Weights of a small GPT-style language model, trained from scratch on English Wikipedia.
Architecture: rotary positions, no biases in attention or MLP, untied embeddings.
MLP neurons of a small language model. Each row is named by its layer, matrix (gate and up: input weights; down: output weights) and neuron, and shows model dimensions 32-159. Each number is 128 + 32 x the weight over its row's rms, rounded and kept within 0 to 255. A neuron's up and down rows have the sign that makes its largest values positive.
After each neuron's rows, "fires before" lists the tokens most often just after its 100 highest values on Wikipedia text that the model never trained on. A number after a token or word is its count.

L2.gate300 [127 144 135 139 124 134 117 112 146  63 156 139 143 127 110 163 138  83  94 169 108 141 118 146 117 132 156  60 128 174 120 141 126 165 154  74 127 175 102 104 115 159 160 154 121 117  91 125  92 171 152 156 170 134 122 112 172 135 119 120 132 140 145 148 130 174 161 116 138 182 200 113 202 149  92 113 116 109  98  83 154 132 149 160 168 112  90 136 144  79 127 166  98 124  90  97  99  91 104  87 116 174  35 160  93 155 189 175 165 141 128 154  75  88 146 149 105 126 141 120 167 154 183  59  90 181 109 139]
L2.up300 [145 119 121 190 101 166 100 173 138  71 111 113 111 131 118 156 145 123 120 122  64 106  92 117 145 133 115 105  99 128 182 142 103 133 152  77  79 204 125  70 119 153 195 155 143  92 102 158 101 143 106 136 145 222 145 126  90 211 141 145  88 139 147 122 147 138 120 147 140 235 120  73 179 116 106  97 122 105  82 132 130 133 137 125 130 157 116 157 112  47 137 129 130 143 104 136 135 195 105 125 177 144 112 130 120 174 141 149 161 124 184 140  91 140 121  80 117 183 149 161 116 124 131  41  97 169  83 159]
L2.down300 [ 68 136 146 189 108 189 159 111  93 104  82 133 114 152 112 142 152 118  94 170  58 154 156 145 126  83 123  80 114 170 140  90 127 123 122  47  74 141 123  97 109 138 154 154 129  93 145 145 116 146 138  97 156 152  87 141 178 149 134  87 129 112 109 110 167 103 112  73 106 154 105  88 184 145  87 134 130 160  60 134  62 154 113  84 132 121 105 139 118 137 171 145  87 113 126 194  77 167 116 139 147 139 114 117 110 147 109 116 156 113 108 208  85 131  80  72  92 103 153 137 174 151 118  39 109 154 116 135]
fires before: "N" 24, "/ " 19, "ther " 7, "ed " 6, "in " 6

L2.gate554 [188 152 184 177  69 103 112 123  75  80 113 142 139  92 107 145 161 125 125 190 132 121 141 125 125  96  73 143 162 100 111 114 138  84 133 157  78 162 153 144  81 136 168 134 118  99 128 188 141 177 130  70 204 116 137 112  91  83 152  80 136 129 102 133  76 115 172 132 145 126 128 146 152 151 194  94 169 129 203 114 191 153 129 136 137  89 144 163 131 140 138 160 119 162 122  87 113 120 147 156 160  68 133  60  52 115 122 141 141  95 156 167 106 106  68 152 127 160 111 124  55 157 157 137  56 135 128 156]
L2.up554 [150 109 170 184  47 146 145  95  97 100 154 134 167 109 101 151  90 165 160 139 183 114 152 107 143 125  82 104 156 156 110 103 151  70 115 112  85 116 144 178  86 101 156 154 109 124 126 221 164 127 137 102 138 142 144 129  67  98 174  67 202 184  71 101 131 113 143 110 108 162 131 154 151 114 152 129 140 155 166  58 157 142 137 128 167 112 131 204 136 133 110 178 162 143 172  55 159  97 133 151 138 136 177 105  43 129 159 107 143 100  98 140 151  64 141 138  98 148 143  58  73 118 131 138 107 135 108 123]
L2.down554 [ 97 148 179 167  56 149 164  97 103 111 133 138 131 103  89 135 119 134 176 137 181  78 159  59 173 114 119 110 145 122 166 111 115 125  58 154 118 124 172 126 125 106 166 148  73  92 106 207 141 132 141  89 161 100 131  71  47 144 181 115 153 163 128  94 154  64 119 145 117 182 135 185 226 126 149 179 165 110 142 105 190 130 179 118 155 125 164 179  94 136  98 137 181 122 156  99 161 121 150 167 144  98 107  72  69 125 151 141 149  85 144 101 123  70 140 185 110 120  90 133  73 113 129 134 107 165 141 166]
fires before: "2" 21, "(" 9, "d" 8, "3" 7, "\\" 6

L3.gate449 [146 131 124 163 121 156  85 120 122 140 121 140 101  69 118 119  84 129 150  92  48 135  92 127 117 126 109 119 131 145 204 135 185 110 147 139 119 162 168 136 180 112 166  92 138 155 111 133 117 140 126 118 103 139 187 116 130 120 115 147  91 137 120 105 184 156 151  92 151 166  78  64 134 128 185 135 131 108 127 121  74  92 110 162 138 133  48  95  98 134 155 167  97 135 128  63 189 153 164 158 122 101 159 109 107 159 108 170 143 158 135 147 128 201 169  93  86 178 125  94 125 117 150  69 134  83 127  66]
L3.up449 [127 108 112 176 125 156  82 101 138 126  90 168 150  90 106 111 136 155 159 120 135 132 145 123 144 149  64 132 139 132 214 119 187 127 162 103 123 165 152 153 144  74 126 123 155  94 103 164 114  72 145 129 145 147 208 126 169 157 186  72 110 150  86  90 132 138 117 134 150 113 116 133 114 172 105 104 109 142 199  89 119  90 109 121 114 130 116  93  98 188 115 143 140 107 140  57  85 154 120 203  99 144 142 124 155 128 147 174  94 172 105 144 144 186 145 131 144 139 128  94 129  90 173  83  98 130 173 134]
L3.down449 [124 117 134 118 143 139 182 109 104 120 162 100 101 107 114 151 120 101 168 120 125 102 100 138 165 124  84  65 185  86 194 171 172 116 126 127 105 131 169 155 132 156 113 139 137 169  96 124 131  71 110 132 146 155 207 123 108  95 136 141 125 123 126 167 149 168 112  78 134 138 127 133 157 156 124 172 179 124 131 125 112 153 132 181 130 130  44 124 102 158 134 105 101  84 133 142 166 148  94 183 129 115 160 111 148 100 111 193 138 178 139 129 114 142 102 145  79 123  91  85 103 131 107 119 112 121 149 119]
fires before: ", " 26, "hold" 14, ". " 11, ")" 7, "." 5, ") " 5

L2.gate89 [119 113 151 154 149  63 104  96  89 180  97 110 101 101  39 136 169 189 126 107 132 143 155 153 126 133 136 128 101  85 129 146 179 105 143 195  77 156 162 125 203 101 186 147  92 123 160 148 129 121 146 107  66 162 135 196  89 151 185 119 104 112 149 183  55 135 105 124 117 196 117  67  94 163 118 133 164 113 166 124  59 130 126 114 129 194 122 127 160  92  88  72 170 139 101 113  99 122 115 140 145 150  92 162  94  74 137  82 162 164 123 136 149 145 138 137 126 111 110 111  98 119 182  81 109 124 149  74]
L2.up89 [142 118 155 142 167  97 119 146  86 164 107 110 101 105  58  75 170 160 135 146 154 123 167 151 137 154 145  90 107 100 158 166 154 135 155 202  58 142 170  89 205  71 150 148 110 101 199 115 110 116 143  92 101 152 138 171 118 196 168 104  92 115 139 155  56 134 119 123 102 184  72  57  83 134 167 155 132 115 160 113  80 179 124 144 119 209 138 127 176  75 126  74 139 136 119 120 108 152 152 162 129 118  91 175 106  85 121  93 139 155  77 119 118 141 119 130  80  85 117 143  80 113 183 100  92 126 165  89]
L2.down89 [ 52  95 138 102  90 137 124  71  83 167 170  83 107  98  82 133 167 123 147 132 121 116 170 151 117 136 150 108 128 108  97 174 139  99 141 167  96 125 118 146 193 131 133 132 120 113 168 163 125 117 131 152  99 162 211 132 137 113 201 157 143 106  92 137 114 163 150 130 112 122  98  34  66  71  94 117 208 107 105 113 100 158 131 139 113 198 118 184 149 113 101  95 105  95 164 130 127 120 110 128 177  80 131 131 115 125 130  71 138  94 127 163  81 110 112 158  77 123 129 119  61 120 124 146 129 133 123 106]
fires before: ", " 16, "\n" 14, ". " 7, "." 6, ") " 4, "\\" 4

L3.gate335 [144 123 139 111 140 114 125  69 128 136 192 150 112 173 141 162 104 119 104 114  73  86 163 167 111 124  72 154 149 123 107 129  54 131 142 133 114 112 122 155 117  98  84 155 148 100 176 164  96 104 126  60 100 167 127 131 108 138 134 134  86 101 113 108 132 178  84 106  94 138 142 113 128 112 167 133  91 122 122  96 151 150 137  96 182 154 185 183 135 200 101 162  60 128 108  66 145 122 118  92 143 195 157 134  71  90 139 119 152 127 158 162  96 122 158 126 176 196 128 148 187  90  60 167 130 123 136 146]
L3.up335 [174 109 190  76 113  93 124  73 169 113 175 180 138 141 124 147  74 160  90 136 102 124  94 175 104 119 108 173 140 128 122 107  52 117  98 112 114 119 105 123  94  78 170 140 134  94 160  82 121 138 115 127  88 125 113 101  79 121 138 106  72 123 140 113 170 126  94  96 104 166 147 121  80 192 190  97 114 114 160 117 146 122 122 126 158 160 190 147 183 212  67 162 118 135 128 135 133 139  96  82 182 169 140  93  99 112 130 106 150 141 157 155  71 154 105 116 130 144  79 139 139 168  59 146  95 119 158 101]
L3.down335 [131  92 106  86 124  92  85 136 131 148 175  30 100  95  67  41 141 139 125 129 133 133  90  88 104 153 101 100 140 148 130 169 146 137 115 156 138 126 159  95 137 147 123  42 141 123 129 174 122 102 127 143  77  80 120 151 160 108 123 139  82 137 148 158 114 151  70 138  94 145 135 168 172 144  90 151 153 133 165  64 117 155 125  92 136 102 115 118 131 151 119 103 155 193 140 136 104 115  89 152 129 154 159 101 123  75 134 152 134  75 124 188 147 112 130 150 122 111 152 160 170  49 112  80 116 123  96 142]
fires before: "the " 60, "a " 4

L3.gate37 [204 125 173 165 152 125 169 131 128  96 138 117 108 115 142 119 160 131 142 159 134 116 161 120  90 123  88 128  65 161 124 198 150 102 166 136 152 115 129 125 147 204 104 127  87 123 109 126 104 116 122 118 146 105 131 109 163 201 183 123 124 103 190  95 110  75 124 137 134 117 153 118  92 131 101 189 106 155 129  64 134  93 140 100 203 126 150  99 164 130 169 105 100  88  55 102 107 122 108 110  88 117 164 153 151 111 208  65 175 105 154 106  78 125 163 170  65 115 115 123 140 155  88 146  99 103 117 157]
L3.up37 [145 151 149 114 156  94 151 162 164  96 119 133  86 120 128 152 189 111 159  93 139 105 161 132 114 110 124 133  32 128 109 145  89 165 141 148 169  83 167 151 112 162  93 115 118 147 115 108 144 129 117 186 147 132 155  78 110 154 117 109  87 146 135  87 124 140  79  89 130 128 134 131 127 192 105 185  76 175  74 111  79  80 190 154 135 145 171 108 133 161 110 130 105 133  91 136 117 108 153  83  95 139 114  79 114 158 155  89 121 146 171 149 121 100 148 185 103 116  93 139 139 124  93 153 136 109  44 188]
L3.down37 [211 144 114  96 178 101 178 152 152 131 112 164 127 132  79 112  84 103  93 100 132 174 184 149 151 176 117 124 141 107 140 112 105 144 191 127 187 124  89 173  95 140 135 113  56  72 163 100 102 104 166 173 144 130  85 150 100 160 127 175 122 114 174 136 124 104  74 186 117 135 124  99 139 118 150 116 166 108 176 138 104 129 176 122 118  72 139 192 104 112 126 133 119 143 108  84 100 134 135  80 114 154 126 101  95 112  69  90 182  95 124 143 119 112 186 127 163  78 127 127 104 118 107  66  91  58 104 190]
fires before: "to " 41, "not " 15, "the " 4

L3.gate176 [162 125 107 126 143 134 159 161 100  93 138 100 106 180 117 152 164 173 149  96 114  73 128  91 138 159  87 137 109 110 188 128 163  52 138  97 138 135 120 132 110 111 135 155 183 181 147  81 122 147 143 161  95  90 167 133  93  80 151 102 125 122 163  37  97 165 163 156 144 119  97 141  47 115 123 113 214 149 126 167 140 104  91 128 152  94  78 145  86 107 176 114 115  90 123  84  71 101 110 188 143 124 124 115  70 136 151 123 158  98 152 140 122 123 160  77  90 125 102 129  68 125 153 168 131 106 119  92]
L3.up176 [136 137  83 139 146  95 132 139 145 104  78 116 128 129 123 180  90 173  96  81 141 171 102  76 102 189 127 142 125 128 195  81 125  44 140 158 140 191 149 127 109 134 183 131 142 100 127 123 180 127 122 138 110  66 136  83 118 101 157 172 134 118  84 130 151 118 124 157 107 130 173 109  89 111  92 113 215 101 136 190 150 123 120  91 143  64  76 108 117 124 122 100 134  95 171 116 130  84 149 182  96 132 108 164 107  89 174  95 150 114 138 155  93  92 129 159 131 116  72 103 128  82 190 181 142 183  83 137]
L3.down176 [131 151 110 180  97 110 200 114 154 108 154 101 130 123  62 138 101 104 117 161 134 107 125 136 117 170 125 102 126 138 142  79 170 145 103 104 157 128 109 167 125 138  95 141  85 120  96  91 122 100 113 151  60 133 101  76  88 123 121 134 148 178 126 127 119 119 110 154 138 105 156 127 156  88 148 167 204 175  91 127  96 114 136 104  84 110  84 113 105  95 168 150 148 156 138  70 136 142 129 175 137 137 121  96 150  54  56 108 170 171  76 188 148 125 115 169 113 117  85  88 161 154  78 137 125 140  99 106]
fires before: ", " 24, ". " 10, "." 8, "\n" 8, "ey" 4

L3.gate32 [159 129 154  98 133 131 121 130 137 180  89 120  79 108  27 137  83 110  95 135 110 156 161 135 112 116 142 112 156 152 206  79 142  97 106 149 104 141  83 162 169 124 129 128 143 120 111 163 154 149 161  76 112 167 179 116 111  84 119 135 142 165 135  90 121 125  82 114 173 153 111  89 117 159 116 120 116 139 136 184  78  84  94  89 137 171 159  97  59 169 135 129 141  95 150 117 143 109 143  56 139 110 102 137 151 126 116 177 167 105 122 120 128  85 166 170 104 124 150  84 156  77 173 150  76 113  85 102]
L3.up32 [155 114 126 104 199 102 139 124  88 150 123  84 125 110  75 165  96  88 134 120 144 142 125  89  98 124 175  66 197 141 175  86 131 141  98 152 120 112 123 161 109 144  89 186  75 106  93 107 135 175 136  80 101 156 156 101 122 104 105 171 125 139 161  51 124 122 108  89 167 192 103 112  95 187 168 142 207 137 111 155 100 121 125 127 159 145 155  92  73 175 115 105 131 122 185 105 134  70 131 109 165 132 135 163 155 102  95 159 160 106 156  59 161 132 162 160 116  98 166 112 144 105 155 160 112  97 104 172]
L3.down32 [142 142  90 143  87 131 137 139  92 153 125 130 118 109  87 108 165 150 118 126 100 126 155 119 169  93 174 140 162 149 184  93 129 120  90  96 160  98 102 164 210 159 121 110 148 151 110 145 134  97 107  96 142 165 159 137  94 132 142 149 145 123 136 142  67  47 121  97 140 110  94 110 131  66  99 132 136 142 114 178  18 145 158  86 113 106 133 123 117 150 155 152 172 167 109 122 127 175 131 162 145 140 116  79 104  19 104 131 121 128 110 150 140 129 104 147  99 148 109 166 173 115 163  88 139  85  75 122]
fires before: ", " 15, "s" 11, ". " 11, ")" 8, "ed " 7, "ing " 4